MLP neurons of a small language model. Each row is named by its layer, matrix (gate and up: input weights; down: output weights) and neuron, and shows model dimensions 304-431. Each number is 128 + 32 x the weight over its row's rms, rounded and kept within 0 to 255. Numbers have three digits each. A neuron's up and down rows have the sign that makes its largest values positive.
After each neuron's rows, "fires before" lists the tokens most often just after its 100 highest values on Wikipedia text that the model never trained on. A number after a token or word is its count.

L10.gate712:088127107183124166113163121105127148182151085090133158121102102105118153116148072113133128118095147124155166134100152107139080166129098074111172240136179138146112094146085186126148052163089098125131132165109135146161084110125163145112173158188139060210083222116116149194067111112162121147200179089189116066083130130135136180138148163119112078175117105147149131097174112142140101120175
L10.up712:074119121139176097145170178117184147157112119095154132205127148117077134118105093140125159103106150137128133189123104211202111148111074135171097147113160149058111104128113139157132149133098120106096116163135138174118122133121168149155129139095166196111084126111188131122169103147120137163080123084075124127091177044100150132108092142109117112077104126141195183159142116159164144141127
L10.down712:124129143112165134112164173095185118088100143139166114207124145169096158172135143123126147127135121163132139184110067211163107137105130158192102122139087124053145149117079118105146158109142112133120095181097141160097173113139126121142145092088157226175158133116164122082187133150070127092074124106110159082095120068092133140121102102157165184120145169098141167095131162172114107142081
fires before: "|" 34, "\n" 30, " 0" 4

L10.gate887:101024184051153110192125049059090183113121194123152112101128181112124171111147119108120155181109117123151151078140105104097084182132068141177131139145133173154157129112142163135141175111140108133132171155099218100122159105121133106116135094132169078140159115125149145095058154087132098107123157102157169111166126091132189111162116073109122145164111135179160068134154157129154105101145
L10.up887:177094138117157140153116133128117169069149121076128086105086123103100091119136156119147149152131129163118166107141105131058129175143147087104153132112097129148141156133115124125185194100135108164148094153125126151162166088122163133126040089081172089160149129144090088147071162069105150149160145182119169166096156152096079132124172057125093146151110129138158080118100118114128124121104
L10.down887:154132123149136116059096101157145181100121141141165179101069089097098134152134161124118134123121129113135187108100123091123150107126130121091142075141100100087154149121128132104149130120127132119129147187128117126117084152141142096147062073114134100132152161088101089134157176111127140149149115114106108170115153146063119180100108122125122150080144129065104105138139139100082134159055
fires before: " to" 34, " in" 11, "," 7, " back" 6, "." 6

L6.gate967:105085167182142085208115125140118174150095099151093124136093111172179101106155121080077100154087155149121085100127186183122054152145129112166112117168153131077150137145133101124108098103120096150164170104161159154111175153110199140131118144141138128127092058136104136176083098163107141112126136169171135113132114093175106148088175143141110060069092099178117107090153125085122107070082
L6.up967:086070118076155094106149124145080162105164134161081092091094138106121129103142192152112137164143127063090134097160103101167123204143173117150201062175160115123107095158086084096118136172127081103156117137150164154123114119118151107166160108174164071185114116168130167104159116138126137131072146106087118091146188100118033113156139092100133097139153172163122108158087110128137143105109
L6.down967:139116126052092164114164109072102151174134107114082123118109128104147081148108126091127120112184166091156074150110090081161113117076113098084085108193120182088145149139097082192153104090109129087156139148123113117115171103096122102111187149151134108062107104130106128089166144167106155117142115085092113255118148077102119047107113153081155106169134107190092051162093148111127132135078
fires before: " |" 56, "." 5, "\n" 4

L13.gate519:121101161111138146135118076082094095166163103093083078069128137175137093127108092159094118107081131164173155172169163123105151129098099174213134117121140135154145119165111154154207166140113068137100066147089107115095154151089169131255132119136131152105097220103112162106104160176149151087160117158173094124145093180114114109131132152078122118094111168151179082148116124150156099090104
L13.up519:122170173127121108154074084154120148128173096046160157124136142080081177120115118081107142143070085181208134092109146102139140163137102137121116097127145093156144154149156136092150105120105117076184148143110167082120067126101159188175150069199151138148129128126087150183172165140153107057142155169087095145112130118054128128075113154138127141103135125109074132086129164100159110116182
L13.down519:162101122068082092171190150144113119108169129137111102065144117186138136106090126138123116128145093164192129084171094048127116124129103085131066169107143150157113153158167118049091133076165131069147103152112152099104061177123109120151170143144101142120095148146141146152168148126110158136112135172059093059132073165132139127137080120137089117101148140100140131098149168102150118134143
fires before: " in" 28, " of" 10, " by" 8, " on" 5, " as" 4

L10.gate90:132128159125126120042170165119143116140151095122129132118166131118119156179151135103096129097117095117135145159255109113096110154119148170103111146140123177138101161108120126108075135120095099145129167098086094120137119153091122162191157116139198129134118134172138115127105110127128109066132132100151144121131136155106110132148119121078180135143099140134184131127142161053077099121094
L10.up90:131164141087106160099178174088092183127099141170110076149125124128146122098111101090139068079128152160168158118148062139149125174083137112183122092186117093142144131174188104130102154130094098089114091113146149157083173068105202132132150114075168105133152096149120118112113124092066070155123157088131115088148167126111160165143192111179110110112103123140119104068159137116175090073134
L10.down90:128160139179092105116115156124172140108171128175127151141156097118110118120072120138160108096142160146081211167183100069106143122065127136080148120098056164162128167085113169133124143126120126108146076108141121221115107157130085130113116171172109139137191161090095168156117145131107162105132108102121133116142174133147093087153102168088187138170110143197096096172126113076043110159121
fires before: "\n" 45, ":" 4, " Result" 4

L9.gate641:091120081109142101132159133101089142133112155132127114143156126100127104081150129157105078104072087105095142151116153100130146121097152153206135135120165156118111108090103123113105136122132096174138195100055163133124098118115162085119116189115138139170112118140149144090114098147067091097146164130104148088158136115126157155119144117094144085091097143168141117115144140087151055156085
L9.up641:149141060101134129064123124149148121105111109077161119136099118127191122161088141184148111125106099116101105175186073118170124119137167159163108076106151161156113112079108099129150084139153129121135092180129120076134103113107124081147140092103071136045126162116144112113088079075136134152083138049114116156158148103145167124115105103124138128132201155070094144117140080160092139130138
L9.down641:120127140134097106156133081136146100086158132164190145112143103155095120148120134108101102126088096156122107154101093124147103168107143145064101078060156063142117153090137139171126115158113142116145094133073110182137135137075177157132138119134169168137152089062103118145133090120123125169106142124086105189097117103108133100166097082129189159123192124109179147163140094129070105161106
fires before: "\n" 51

L4.gate78:219139146110150110161192126116104113143142114107138099119160060124167144082083159166116134181148148124110196110190088165110154168095164079123111097091127132079088139125160129127146171099184131116098153118183150137094179117175083154136185120190139089162192104126097098120147140138131184166115110133149134148145173135112124089115121124137109160170134180146150117130148126126163108175119
L4.up78:116140081159118127109071126127158156115136167119150183086146134096082151163098129156204187145110099191088133177120134150122162079146161173171102102159116071147099126097149137102117156125077105194100120130164136083132059108187098040159129105120084119128131126106162161096132155110122084136139136163090155120124108129093101081150086062119119176116168095075133153147135129122141094123121
L4.down78:168142095129124150141145131115167125183153094150140149156122121156137164154109098127062078098107147108107123124080104100105120045126086146187150129125135086081189205097136103088155119103129144142128123067189113115141119119114148192137133138036153188140079111058078101152094131160080165128175106156178120194112116119105112139109145139087172123137088152173124136106132131167095142148096
fires before: "," 26, "." 18, " in" 6

L9.gate315:120142158143139077194103137093136120158109095120056133124161063114116090159160123088082110116108119094170152139175106124172090130158157138108139116147116109177146136172153169128144131089143083161113089135161095146129142106135183181183132123186127135183110098149123117122146152139073146108130141128126111131088143104160142133091092115098155186125119137156104137146139130054147102129115
L9.up315:106133084192090081138140146189163132117096115079118135127130129148112082097182125088193073137150110159151097165134181166098105150127108185177164074157100036144141153087121138163163064156118179088058101104143120134158165100128115130080157133168146134150164111115075109172096093154094146146168128152145144151126147135129087069121178125116150123126076113099087145162104135192153171087159
L9.down315:103106156112120114132124134120109086096123117066091090038090072116134105134171096154159142138105146084207158076144133134143121170074176130117151127122176147105129179119108146168142139133148126108167163118085181141094104104134134122182160190146191132125166168161176157129111103076095151169085125111119110157149186140125074089089168144125139116148107106086147155125147138083174120202131
fires before: " |" 41, "\n" 17, " is" 8, ";" 5

L6.gate1175:099116153104138083152214097174135121118158148135097101171135081185143156112159149098118086127183121147107101127134119106090059127155150165165122182166129138124142104156165131096140130143128201154161143145072159130105096149100124180101112092074094131211141127115155136178115124204142120062139155115108185143157138185185120110188142211096130144089105183158165214169115104188135162167068
L6.up1175:142114154118127109096114162120133090187103098137086122139156134119201132117146134163129141157090143102098116136089127109111133070158138138143163124168128093087184157146122132170115149125078167096136146097182140097139132157099139116142138142147097142141089113129124095120145023109194129115126097088068167126120128070127072126132180102106134068128055140140118117053121136097048105115115
L6.down1175:175153174102138209184100190111111163154076099130111067152170164168112147078122113196126071130144125104094119126105135140117117104149071154089115106140128170174165116136168104197122093111091139135076117105153138098118120147122141107160070180180137137107138133113140151128103107105094136134164078117155154129127103109125087042133171157074108160139103092168131107107081160134123145089146
fires before: " |" 48, " zone" 4, " the" 4, "." 4, " from" 4

L13.gate957:097152167140059083160149086194107122140123224093095120090082125170086078110145012139103126122129184173104165123129131148113129116123135156155110129060136102109178173178161081084164167155065076141117129152104087107125105076174159129147100151147124135208162119119116174149099240116142127142153111175153134127133114178150165097166101174150102149135134114135167123089093138141137122167148
L13.up957:159109142117135188103106145142132175097141089137070140090128120130114135100152086154153136084140121179123132166121125097175132136118095125140085174184149100116142137120112135097167155070052142094082167092053178132145108109122123142182080119151180146122170187176086131142129136120139112159116155163145115130096127131077142124159199166119168156095144063124140101216118175152133084090125
L13.down957:091111131088115132142114117110106153066136097083128169130141166149111091114151037115136111116127120216131115103166062127059127118117136122181088123137162104107188159141166129098141112090104144106126174083162169131115030082142128155095089142164170140083165133100076145088139114091134155143102149131154153086169157086171165161131148168130140073108070104118138110159140158125178173113107
fires before: " in" 26, " on" 21, " at" 10, " by" 6, "," 4, " with" 4

L10.gate952:127107130120086174180120079138068171156120157099103078102158150129147198122127119139176078078093131172079161110176173169090112146132149119077143118144097143141078074149121148126104069118131167141152127098094130177126169202161088154106128196154026108123152186125175145100132118090135119173101122100195171120149120116035078142150113114142151182146122085176142121070139115060133138114090
L10.up952:082075145159152112142107170135118115133166177136106107091073156147068101119203151190122154114168142144068097145153113150139120160132124138089143186169181102206130064097093131147143122110165047157117127140123128153178121098163130104083124202119166111223161144133099129177129094128112104089183145139128138123161140100127134129142109193112079157094096105159152145115104089131051182187134
L10.down952:163097161121139157158077164130106083180132153152098154092093069105143161080135117102103165117177156139091165111113148149149124155103157097043118144154127089121079102123119133102173118102163078088114118150160113112109098104137104104156101187096133104128150121109143075163113112125142127170126149101128130097090160089128176119153081097133098144107155080158110130171094125103107195193149
fires before: "." 26, "," 20, " and" 11, " from" 7

L13.gate751:125094099187145075211149125098150137141136214162149132209126129099105114074122155090112091177127132114143085112161117170153114073101144115134126106127108158153147087100100109200125129117106067118171112120060153133071138143053115111140134113130137178222180129106144142167148101168098153156109172105185139165157117163204130156085175150201065131171162115095206089164153163124145154213091
L13.up751:146161156121093097144107151126105149088074058149133144131140122107139119143084129126152115083147149098156116050119097178171122100143159115138183152139167131105136123107126096095172159119133101125129121071020204076128130112123121068102102116076074124126165121131137105166114108151113105127176179112089087091109192096140127087158152153078168132136108133119109123101112084135093139058160
L13.down751:087110127119118150151101185175092105150139138090083074117152176151141162160127126171173175153144077133098172101086068107167125097156132126137143136151152143136104111119163084120163135138141137108108150138130117147133162115171186159088129135207163080081112163140076157066116155132079135099121173169092083181116117075091158091130122138122160137163151077116138149144134112169144097130091
fires before: " to" 50, "," 4

L9.gate635:118143141091158098147132080154164155095122146161114149031148167123114196138128103136084154132082160087160150174127027147080109061139132136133215121140154077088112147175093176082178186095100173136145116125165183070166113055041112154135106132103143108106135136114116173196131135144151180083152161133084100122068162079110141196136098155099158093130133097088120104162073104176129078162159
L9.up635:121149152105080160075142086106115134036174102164136103173134170097121186223093156156159176134133117081110097160076109142161123119129115118121135121117166140148173095155180114130140173117092177135138169144070124121124120116128086080048102139135146158105076112160185100125171099106115106115115110027107146084129057130164106148187111128121168133094045123112149109119126091171182091149101
L9.down635:159128142148124126142155160141136154089141115159089196106173134160100139077115118110108088144143129143115121150073089126190178075146128124232160115101144143097078137132159147140164088157137163129123135115114145185122107156170120105114108149112129091105083122111125106153071119089122170061091113089144148070102150144125133163170139125126100122184140161168129106152081083145194175107126
fires before: "\n" 48, " |" 24, " as" 11, "." 5

L6.gate115:134120145140081155137139113097096150195162132130101122158176095192175184097186160181104115085115143099117130151133166106131192104126136170143093185138131117170101082120122127122045127100125145118144095093142110129152110184101117193161165121106096123158103165110089157133158094129112156105141186085188156143169097134134119122120127118110103105100098153143121145072130137176138149163109
L6.up115:110162137099104076134153064074126073144096146138102174064123133148081146125122091135080121145111086068114147160095088139170162084134140116129136182122145090104125117133137177193198158103126151112130169093136118142086135143186145106155098101147155090115175125090136089117101143153111121111126086113089108126132127044185149113136157137142072168124120125106084159134096167107103128146087
L6.down115:066140151143132113092111110114136142170117121140131129182153136154133088085155133179118156119103121142163164083103125131218156097116159100121143168148137147118101073146122101118087142138107158093131085101141116061171150119127111155212150141148181099127091095059136132128150093193138147123117147175108119059146142089158149087137108127121164082151095146116136129139167111098130099194112
fires before: "\n" 97

L10.gate1101:104087102075137122140146116111094096126134178159091109088127167166128098177150091120109171085094180173141171149131118115057124148095083092146117120130132147115151163130122121104138147092182136139105175149129151152090193153051111082132148146138145121118082097078134128141098137112078161156119139180120094154069100098201131128126183078141160121113153155126147088101149161117179153164099
L10.up1101:099147246084143109146134093135122077090089186155130179103114081109143130136143141126127150125122096146112124100126147096146105063161079103199055167199110112116155143096070155189092188064026135080170131149077156097141099141165143111062120110205164190099104091162117143150062103121160128156095180081147112080131076091182143089135121142074147063201108107150108130125107162142125146130148
L10.down1101:143153126141101156129190056150128171117122145117117114172114075169111129096127113097095173115184082113105108106093123115165133105093148060173137090154156142108069154127114120119149131146088134097162113117139134133154119151148200117158102069126135155130135135130141099180089121132086142102149133188078152125210066118143145149048080152135149123155117133203137128207132100149118161186090
fires before: "\n" 56, "." 5

L13.gate1200:102103134090128141109091137112128123113106128148077085152153171134144126086075080162147120064060131144087087142115172064108124109120086196135106154097163150118164108114128130115156105118118128123088154134060122128130128122112137142131090082126129114167123133087167078115149139135122170117120190148141109170131114167116114154193187106112180112117141140135087090088103077128172060144105
L13.up1200:125091143121080101172130106109147169147095168162116076091179134141117152073126120188124153083166133092121122185155156111119111123132146142152119176136154118162107132162161160103167061043128139076152117110129153133141126101138126169110170130146090166141160132099108103083134128121202099180088152191164142156105187129099094108139141159148104134086130125111160136170114179146104164151161
L13.down1200:133144096165104152142149090153123184045131130179137153139153026167090090149127101123104027084140152163138100161108117123094128080151152097144140154123145163057109139138129106060169108115058082122085110155143145109087073091092129088129110127090121105149159168138138112150167082101139185114108115128127144069117120193145139146119173075119115151117101143129178175108121123121099085099129
fires before: " in" 16, " by" 15, " as" 9, " to" 9, " on" 5

L10.gate459:131129117087170088169141127139134208162117094152063130174096129136156099131110145130121132098072092199163072131115121142149077077129176142093082166130174044145132108132202083130121122143146178148104134091120112116147159115115065183111115137136143079153131130154182156154156122141091146130137135134134128153122160138120141139178163123100185071132104202100080169140088070162110113100148
L10.up459:085186154134127063064142143117175158104100111076140127148186109084047120155102107121201158113141121167178107112088109116146114137114097140073113111163079087074166146139108128128196164140196082129081166181084102165125100130098088106102098134121181153148092120135147086118110135104091115170136080212159098193099149171095077110103124120124119097143117095119119133159172089157201182095087
L10.down459:130139117148100125076135127063133121090145099055040134149159111111132118118114128180114147098144167184122115127072107126209174119167154110091096185148155132111091140131105108143174132121131124092102122143194149156101146160122144103081136139074114066133171126070092095130142091060174091125064149086138096160082123122159126093157159086165158116119166170127095113089132081171139144132175
fires before: " |" 29, ";" 10, "–" 7, " in" 7, "," 6

L10.gate995:115104109115092126125154078108112115204149118135105109114127170131146166155162104121126127163140113145161127054131162104104129139155120209135135144130135136108112093181138147095161081154129124104128121103131146125149114134120087086154195116160159082130133183137131120089144173175095109037152189145156106083104148105107134118101156098100175151116059186150101170158133111135160127154124
L10.up995:138084141147136157141125135132158101140081141126066082110119143138152132117165098161137123147126093129130107057096111110128126102120158147119157076091135146199070171128073126188172135127073201200166165167109153154079152142118112130167112113118147068101098131057113095122178159089067164173124091122141134113130088111161130154128194104128136128135124138166097147168080131087140111104075
L10.down995:144055127161113119145200153124127098107153144135133093086126095132127146126127121123135148091130148176129149145100128118134113149100156105137130100105103176200172159084073120212118132139086185158089103179134133079054106198104110088130103097145089137157130076113208172086190163090154133114117150149102077178102115113135082104080135100114089081147116076146134092132068106132115157150131
fires before: "born" 45, ")" 7

L9.gate1020:132097113115153154158146124087139141125139108163084136097116180153139180116144092102114115140089096194100115152106099154099080098141142144091136134088163081112173114123071130094164158130129096108115174104130183097126123144159161096131109131095227126166123206138101145129156127131104156144129159079136107094123117137134098161144149201143142101107174086131133096176181140101091178158146
L9.up1020:128156207079164085146125134094193180157129143141145102112111165105125132165099177151142156140146134150122026148120103119157154105171066144177143067116148100129140133118136126098164144124173128131130148068165085177142124128074123121138105134070116166162105203085171181150155132118099158123192121172132094116119132166121187114126123118124120147151175143110187091149106087190101099100140
L9.down1020:116121126113143064099071172148123160102106151140068141128148134112165121110143172135123062158131164109105135186142112149156121165153132148113129079147106160119206131039188079119123152115149136136140170121153090126135085158128109123148135157106084145144142128155164185143166219079115133164171086131077060099131177159137123125155150097140113159168143144117140095136075106120078144055202
fires before: "." 25, " |" 24, "_{" 6

L9.gate100:112133121120100186166150109064132092141119085120142098118151116123096132148088098140109150144065150159114145135126188124192117152116101118149141132170136076028101133122154147108181139099115167143167127126088132164084133113045069112074096121186171145141103151151123084097148128121121122085103117122101146147101094125080163079084189091088128146086159127146152128072105104081115054103082
L9.up100:102065121173132111146108118115188149072082118114124122089082144137142115118116134135149128205074141138118071114178175154141139189113122129112170124148124177090095106087125154138116085136094115149122200138185147081079168149122066067148118133175076142177137136166176145154098146182120132101082163070084136133114128159061091125108106110169116132176143138079077120112122140142068176115159
L9.down100:137085140126084096184104106046137107119119140151136110145117164122121116141097155150034122142125114125168152112087096084078132147154123102134126133125104101051116132110088076117146093126160147098097143151091078146156096119142169142083129091159150130144134135184158071118119170134136085101103121113170135144086137117103170142102160142097166096109153112149153160083099105099118080152107
fires before: "," 80, " the" 4

L6.gate1033:126133134153138075157183130033113107163198176126179099143104090119115149158127185164129133194148114149145175112133152154103122081139117142182068116134133091116104180074162165103140169137072179088144118138084182147067109136114127138187155118182181156106131156109173089115090132071108135140072105118083137129160124130098123160134073093136107137108117126135151135144135120092159112112058
L6.up1033:137128122143115095173095164159155073173148117114102127080090138132112118127096141136148147091174101120083132107118118158100136099137133136176094068187130100132133076156109157123174135105128140147181130134098149101135172099151187122149159121127117101065097105168166120160155108186155110122119160148139135130124117082114155155048233108178079148194121095141079128138163080117126108145051
L6.down1033:146143107097123118073128210195184126151122157144117139137121097139162110120123132083145112128094090153119124132114134179088163151119189139079156136144124129146126120139096147124093150156144120138135097146102113094179109123094142142111142123125126082151129137115123172131137174121088165129085134161105112161147169096204121149109143113153167103134137129116109116128123110180180124107202
fires before: "," 62, " January" 4

L9.gate1146:134120187148100108124111090094131163142162172129155114131135108107107174123173153136076104114150090088175116137158060144160160156136110131062155147108135144135135148080094136172120121097120150139124139139072112153118131062087187046122182068186137167089150143114139141081138102122167133134078127155125131120151137127177133094171118164217085151127114133169156134088109121106101185111065
L9.up1146:222106133103140121111132148108137109112170121097164138118153119143115165101117136103112126108067067138139088164117075085139121130155109122091116080098123228121118117112144126131123173141154120185155114089107112102144151151076111148223097082150164150154054039154143144140106203148106136097093127097118104077087132097140110138154135159109164097120167214150149161148142151085144102140084
L9.down1146:077140110115152170134129066100170094162081180139101099159095143098135180065153102075124197108119125078128171213193093134107185107107140131094076099186182115104129149157134102131118128118112120157156165138084113133127152115141053153130128086118120154126142108144106105139060112139138109131116092140098178108131132191133090107155096203108083116192142148133129131109150131109119149141096
fires before: "\n" 60, " of" 5

L10.gate1281:101043178104123176110163116077111108133075142158114094153150092141140109098170183134108126102135051063156173112204166094154088075108183129066154108082097097068118169152126108094138152098124118104155138183165121123166081129064142128146115121142162123139092136164109072142103132191119126057164089083129082087150108131089109173146139144116103067116132144086150165131172173142182127164113
L10.up1281:072137126094210131156048150106139142139099082144077121188151101151139124058145145121102165159186130059133106133170089154136164112193091157148142121125152155117132141169116147120084190166176060102110185130145113139138100179087140047152091142152149117110078141133119120158134071106167137135151097171135140110143159099200119102149183127154099101144158171150151130099138113167140060122095
L10.down1281:178051141133182148130086147171153130119137139112164144136115090136064146113142121129112149128144108102141165166174185102183110140075114120081137125101134103118146119149126145166139170113131132145132077090160063133121116144022127100100133151162127151124146163149176105071128119145113209093164095096112135075128126097180135073146113119108146138124121136137127159164102172072156116096057
fires before: "\n" 79

L9.gate483:098135187084157155166125083169110133148110077162106119162084084140131118114147055129086134077113120113175145130109101121123084148135090131148177182097203141070106138133127088153163092122153121111056173083174110172144131097127115168072076124164168129112149089160124111157150177127151143154128046120088171103107080100178152126109117138111153166099138100123054180095133105161152114130126
L9.up483:127114120091146149121148132177088194140130123149140132190066162066091137111129148118135126071119141191068121128176181187131117086130096157177171175122190153084128149129104124128152114106123111118114111143169121100131049135165137085106188184128123112124100130107137155160121159162146147160182111093129117140150112130106126125159146115130121093122056135082103188103102136106139117197140
L9.down483:100163138104157111156136133115130180179107123150141106100126099142066102126113153081051171104116103184147116177124100116089142180103091120066106165086176105085052138138120135141148134169164125134131130151181095079130212102062159106177149116104170169093124153110107153154115154154134071162106176157113158118107107091137100134099120106119142123095159119128179149143128172099153122154130
fires before: ":" 29, "\n" 23, "." 8, " |" 6, " as" 4

L13.gate853:157175178148144136104180121110134151140124124090136103089098184122157105136129176137152072111106164083156130076141135197163118158122106108183160084141132154151171126132101129089164163199177059100085169111129152151163184094135109120131176115148113094129090098126121173094104165124131136136169065164095128144114183062130126139110088120141131126140095129115152082116200139172165087127136
L13.up853:081151127105131153123181152144138111155128157078134156101095177126174160114141099112158126205131111117132124133158128102119116118126184110110194104153048096095138099077197179122152185160092147188105100139181156185192188171127137117093117131138141069139147075100089133166092118179105134150131174183152095144064127135130094082203073117085129090181120121103147183123180165109103154106117
L13.down853:133163135180167104106198120088125092099168157130155164104118111091100146139104109178110144163145179179045127179161107146100161153075101181113070149190168142109115067077242172090117075078124156156142114156199132138122117119156139149095099103052163127113114125051222091102117101105165127153119103139144129093044103163169102107130109082077117119097113197106080112119128135104113171146115
fires before: "-" 38, "th" 10, " Best" 6, "." 4

L10.gate654:127114184159158088144111182126070116154084204138103120137143156131112173139151146161151079104105129135154099135146154154091105126177082130163149089116111132121163145151150103112149055177076083157145128183184140155062101139117189064162076150099166185148106117238185174149173104147074119099128135156088183086154095125129117089124205165087097065091069180135122142134125172139158121127152
L10.up654:059095158124115099113186186122147104120141145104141092073133068096161095118123142147105106109135144083169149132165180175143074102088175065115126186180083091157093050125175124147182107136123136122095166092171077068172102142137126120109114157134095110117133149186114133112124113132177145176171115141144155092150175157136152164110088186185087155125115070086111103071123118149098178144169
L10.down654:122101146121147097150125096098088138093101141166183176157131152138065153128170133124113133151159092135124083144141118087124119087131122194157173111121092120127130081163109123118146149158146152126162085086078123174134087134128172097129153166173181167147111126147164152142132148125079173071140170168086175066126074119120132138146144126096092102148079183148106112106170173090142117088156
fires before: "\n" 100

L10.gate36:098154129188132158166119131209114156110184180124136104148108099137115120099080132164191150107151152101115165137082110127097141129157147163165157147102149112153172138138087144104175120089128063109133099146123077111047093107129166154093083076140157157143154140167129118164132158105167133120166089070130155134127120168055070136141065130069136116093150163179138107087164173114159045136100
L10.up36:041201167099068146145104085094142147125129133151121119108096141143120143134108159152133113164161142112168130119144132139130101117114108141166120117102173145143125140112133149107121068107166128147123176131103109111131136112104111105199162133134131137157164162118152136193084145096105108188095106118168041147103154193111083101136135098106153109107094202103131102102149154123231141148107
L10.down36:070173088182126141114150084124169126131106163203092127095092102165060113122124103118089113138133132135093136153087130146127105106117133123149160168132123152161128107072110189119123180132091123128111121102079107090178097061116126106075094185085135154133116136080150133162161123115107098137155157103157140108139161093168130159129116098106073179143092130078114082124129101144114084126173
fires before: " by" 19, " in" 18, " to" 7, " at" 6, " and" 5, "." 5

L10.gate464:139116079133108157131175189182179149106125121120086084060157074091130156063185155139110112095156144122146160080139068188095135161076158073124174165142095174061108127155129080129139167066148120171086129131173155100094202115172092109079127128196139108143135121216140106131099156122095127150120150074164113101132069142114110122148127120188104102123100163143102098118130110109108150189091
L10.up464:154124172152157098142137055185055119100245129155080204079127130103162110105073147149138144164123104081127155178136130122151122139073121111155134203144200141144100093065088128094155139139126113067167093116117186108150144123108088131100140151120142134077166115088095123090164148160104121163151109181167139122126156163082115101115118116151128128137148162126098159104132134093055077101145
L10.down464:163078126130114117185120143069127142126112198072092130172130175159135170080111193156068144138047098123111169133109107102134148081149151168123170175089091135083115142136045108138099102138101097167112085150144119108105117096122143149098121094120168091121107069136181088100165175162122155123180111093178159148170104162147061140118074171155131192120167145164164141114105108145090146187150
fires before: "," 45, " of" 9, "." 7, "s" 6, " the" 4

L13.gate1036:138048152121122095111172131094163151125150091145090144130149144111207110100155144125154134143037132137127096067121148156134103135126092042153146090173150075134179096180113138145145096101129153163135147105094162062163153152113117131115115121220100118095120097127165083092134155139058147145122122034133146099112079102095123105076201132134110123153151078130156134127069120142099115126120
L13.up1036:141108075184122143109080083122105145088130131146123113115073128112176114131129110168150127137138161135186117095133170148156132159085183173085101169150168100164103133108189137186165116138098099114084138116084063119099131088111133115086087124132145160209114129082114136135133114132149109107177110113161162137113210122145154120103174144110150142135204186111118155109109135114153107138123
L13.down1036:131155175103116102097123134082174103142107129146113121116093097129091103145139166163080151129083191136107097143165117149163076166120154142166117165143112179132133093139119107060179130166159178098158145144156136134124112157140119136183136105119105125117105125206113169179117118158099125109097125109081174146123156140086124146115179121120092118084185127158155148124136096157145125105157
fires before: "," 56, " to" 11, " the" 5

L6.gate413:140159083092121092136083117173153152108129187145103118117126190164097155147091155087128150168091092135106127135152122168133085137145183187172087168130156156108125114121090128144160135137143118185164109146116143142125121177136159143174122118094192131114175192108165090083121140179160179114120125161094147132207176093049146163212129161136093139122088110126141172154104140162131133216125
L6.up413:101098155077129150138111137074106091091129142151119119145094111169153141119152150095112169077130158105120117093170082112129125150104116117104119177112137129133161113085098149131080107139097110108145155119105109107111122130110200182201105143126057096166157115113136139153131084119193113116119129136172128101108104136195079127121089121149129175134127127127122123112092082159087116146156
L6.down413:147192132180066092113162164120173117097146132133135112122039117153134134157097164126147123154085104154128113107124116135130111086137083124186133166149164182133167112147076142191106101158152142154177155132082142162079070147178190115123122151137142094135131161127174153124066146153149109081177068170115115202198164071158132131140190177109108152160091118063112163113105179106167095122116
fires before: " 0" 37, " 1" 11, " 2" 7, " older" 4

L9.gate952:088133110147123169208097112106130142134182123077131113155164099157149131124107148168089193128077133083110096135116111122164174186057130117149104197150165100095099097089084163108144151070085166159109060110124125134095151135088125155150128080158115129173141109146194106154076168144128156121161087100106135110168118150095114174124167104099116114108184127152156149139119159124120075181100
L9.up952:116130026122150111113102103125087151109044094140136117077087109153198177138166127138123126094104125116162155142135151149162103156087175162117120165113144120127085142125130075119071067164186150043153147104124108112116122160141078094166182151193116127131109112168163125139128154099117158140085135097141124155110156130047089095137167116159180128183190114173092083117121152200119171112184
L9.down952:145072197090122130119038108076172144176139159182119116134093133142145146112084134096112100115128123136165095100095113140148086103129108135117193161120180174130213126131098053104104140129129119108078108175127130116159137121205088119150130131179143131097160176150135115118151127155075135114059167173169114157120108107122113154154124098110128121144138172184111176138152109150205125067105
fires before: "," 51, " the" 13, " he" 4

L4.gate705:082123130136111114151091188109103137144103131148127096040153132135112077092184085045101143119143151117157117141137080143127084079075177126081108164146158175176160101125120088087120093133191104137103151122132053132091102116059123113099126116115136087157073100133134102063123122110158141101132140154116179119082142175180131138076190122093134119158189173097092116089131151177113165173127
L4.up705:160090108144159097132124184136132135155137113150149145088155152100080168117148127191128117169152109155086098128088120123120113196184148149127120162090115169143173136099153086125161050097087106107168166138062090113085109075159061126117142120097019175183155137148209165147087127104162123111120151123080115119136131120085157150164154114140083090161152226110152139128159144138142134100123
L4.down705:161110112167143118118119103132063101123104123075098168074165168118126130153156147124142110107141156115136109121130171100108153169089143139135155120126143146139093075125103080112154118113122163103127139140147107091100169147167016103145134144118090106118106121163160177123087117118109185141118086116071141147114149116117149070113089123167122111131106142136154101121107146108149164125124
fires before: "\n" 44, " were" 12, " |" 6, " was" 6